Part of a small language model's weights.
Size: 12 layers, width 768, 12 heads of 64, MLP 1536 GeGLU, vocabulary 44134, 105M parameters.
Architecture: RMSNorm before and after each block, capped logits.
Training: a variant of Adam for these matrices, 6391 steps.
MLP neurons of a small language model. Each row is named by its layer, matrix (gate and up: input weights) and neuron, and shows model dimensions 96-223. Each number is 500 + 50 x the weight over its row's rms, rounded and kept within 0 to 999. Numbers have three digits each. A neuron's up and down rows have the sign that makes its largest values positive.
After each neuron's rows, "fires on" lists the tokens most often at its 100 highest values on Wikipedia text that the model never trained on.

L2.gate855:401429521473568528491538473508509449485487540469522489588401539570552509499490515469542507493553486440488540453421397494453485572422489515528461471498478551484609565538442521494555568547437518496469463599491436529472504503489484543564397499489529475501527524509520528479455511466506524462536494421479392529456494496497441544460452546455440501353595495519512479503494504546539419517578
L2.up855:501503506553558472488493522560394508484505505573524506472504426444437550424533449450570456575475469451490490525452489432529597495567588495521545495548561548471533433510423411482494525425538507468482461399557526565528483460394422558518476548525563572538458514502543534463595482522526477528465599589495551484491568506480523561512480500417417439571565549584439533479489537531439527467464
fires on: "|"

L6.gate1205:544480384589502606508431562464573498484430496496443465479549524529547546463510634428589410424542444535511497422503482524563440509570484526521524512496469559426431482597496442504526425562511475458416477507472496462605475509463490462506392506443507530544463599617463553408507492473478499485471436505412519579447494402472559414418500509480634464450504532523516532499511509569418534538583
L6.up1205:530570454562380538508433499594502476450441472500561543498577460470554491519458526395472478477500442591466474434479418496525533523553459534548499426522466524484550558464572566499476494476574515524585474549564450395462486484532590455507515536519556491559447450544494547503507525478563505401404451523422498568422541488508503508452431464428560509494455453561574447527478535465557486512540
fires on: " was", " is", ",", " of"

L2.gate337:461406508542486532519568441475391596508437477510466445517553531490459404445517544469481384584499493530578480490416526480461456479495448586551490472499496530537482601491408556374520452360560466591507474448513542414499462578415501538506457585551501444445469538495491410536513513484540495573532528484486603494542478449503449404555452505497522471485600514517519478506371516553501548473515
L2.up337:393407470514471606523488456482498646538435518528550503478474570513445462439566448443423463464483502529557468585492462580582529434472521544470458483513516429460497556556504535496387445413465494480429514391574454503453524530420524477535482490456454503459511517523480454456528531456580470464519523484524427521612520522457480461410515492504425554500569576441469516581485517507561425469494
fires on: " It", " it", " role"

L2.gate1065:509498469485497509501469514468542512546567476525584519475462522381548467429493522481533487479592631485544530402572448450474504492584592507359512565479444516486504416619517481483449482476515480480443483520549472440461457417458410506584513545429475496523603371570493548438642458522432559443458539526537499442525570469502558618491407475473523481457482452521417510501486480542521505520482
L2.up1065:476589467455495493542517550494427510481539544471505444528497463426516455495511621530501536557436465492464520477542533495529544512545523464545482510513453450553516558525471498414577544499525526490489508408479536511512523464511510497465437491447508589487499451588528558508444383471467503433454445467523528463490543427521509530442570497464555485470488523424515514478457454509589490513524
fires on: " |", "s:", " 1.", "9."

L2.gate1054:493500555549451502473484537569562541425444543502463504473422419498516472458432459434431526466418520500549494511446538508477459534505451595508503566495410538502526589460491510486469568615450527578450461537437469513466538468452380495408511493488537452613364538528558517499464478335410505421535547410538502500545639467509599522402464472473492575459491475501506473454471437541429416513536
L2.up1054:526406405438458515410583509566487496574574562532500490466502399455550521528526515519455502550497520513505529493546562487451516505556502536510556486512543550353467467629396540490577557521477568401502493405444469488551437440544414408598563580448554544494480454474485537516501542455529552517476586472534616366505559533450490552450501536463462399493525480545433574533440444625496498532442
fires on: "|"

L3.gate865:406542408449478529562406521678489471516481450485461505486493469498539490538503477474461508466481483495479488505448447562452389533482527460512450441560503558511482407518529496457559474633381485510523458481501441469426541494521509544523494456572485541484484473448452437470478523398521538595405541468506496510553491522555450491481509441453442461427629355415545458512492495586560513516542
L3.up865:531455590481487471419513545625479499496552542540497520483562438468535527411504465427491534415418552490608538502568562449431513509500402569453467588440566474379605464497510525483515547527475416477473464475472422503603511517436494488485558464517493507564440521525469417582508564594512610529497489400572487503564482459447530517425497469484562513485447461511545515474526538543486473543413
fires on: "|", " |", " the", " for"

L3.gate1341:442492438527505516619482481447591419556470507465533481503495572451415468509420508492535471489512561533443512532502510501509527431390538466480546430470490524573500438574502508522486458474583570525492535568476496589539565524513428574475504391486451527495585470435464551480479389516471534523537520601526487581493536503554423578532547526564476546560509543486455474531506507470509493476408
L3.up1341:537549473506396471412543517497497496523550456450564486458488444445491437485586557515562504626514469478501489463613552595512591466494574427432440498446519585410528442611491499515439473479438457520461518540478516530500537580486455463592466413448527507471500539410504556470475582506490479539509538589579453448520507583380419533553445496540448545505642506460539543507509510513442478492572
fires on: " |"

L2.gate1218:466472490465554482506555515491485473538407486491565492382526526497465416451474562513492522544547587545502482528449499443396344496535466430446443577464511488481436444553488562544498427492473490550445428459548550507544508496475455561585536498456536488549526448496537586409553506541508552483559505526556488515454514522558476515544514512409544525482593519529388457470420450449523547491445
L2.up1218:485497439498469476497546522409396447531428498540484547538512441535635456491450522600516521570407471436480533527380584473531454469510495525479541560395539523473463480476505507459520475402517527515524503497453568608585583463429546585539490508413477442491510512526546523436475512545449517539542506542624385456486508568469484570503507459426516412437539532515555547418442473500471446570463
fires on: "ed", "s:", ");"

L3.gate1280:488478465424444608500442533499478454512536529494520465512447426473537575444559469468419530420496588408471516484448419495539551531465579562500441513636548512459520436463528416537459570495470465477471450546537521536535479404463484524533557436464528562506528483436472533505488522514457524521518541570446461510440516541468618497487499474532414527508491572449550440461481549458614467551452
L3.up1280:486598506378523477423410454547529588425517491530430483484437587500535392437504430465510608493437511386505471486511515551432492510552448533414498505532530458451438446534552609540480506571346568461488435518515413485515485635520523549524552553566528525473492449403555392509540485525424524501449548411598528538527491503553515483502540463496535505395442440607562546408547478512610546479495
fires on: " the", " |", " first", "Men's", " Euro"

L3.gate741:517514464490496477475508460517461543456542481548477552457455445496534459468536479348469504588611535396535565578397499361527519663494491505527462563545503507445306434440547503527517603527425501526542500453442543588487450460519433510495499514373550515497538481459535500533502453472499477460496527641480513463473451640537445491479543546543493544607529584554582466420552585481498447515491
L3.up741:576588494498589525430484419441473558569464554486502561419461554571516482492485407537467534547479563562506519443597466506493444592440459484403514535483526429466523542466548475474579420545421633515452564460526568485497447512475622501548457445526480608447415426558552566380483477573556624475438395479420469441434522488440564470562571471471484535468490554519600456514587493436555462431474
fires on: " |", " their", " the"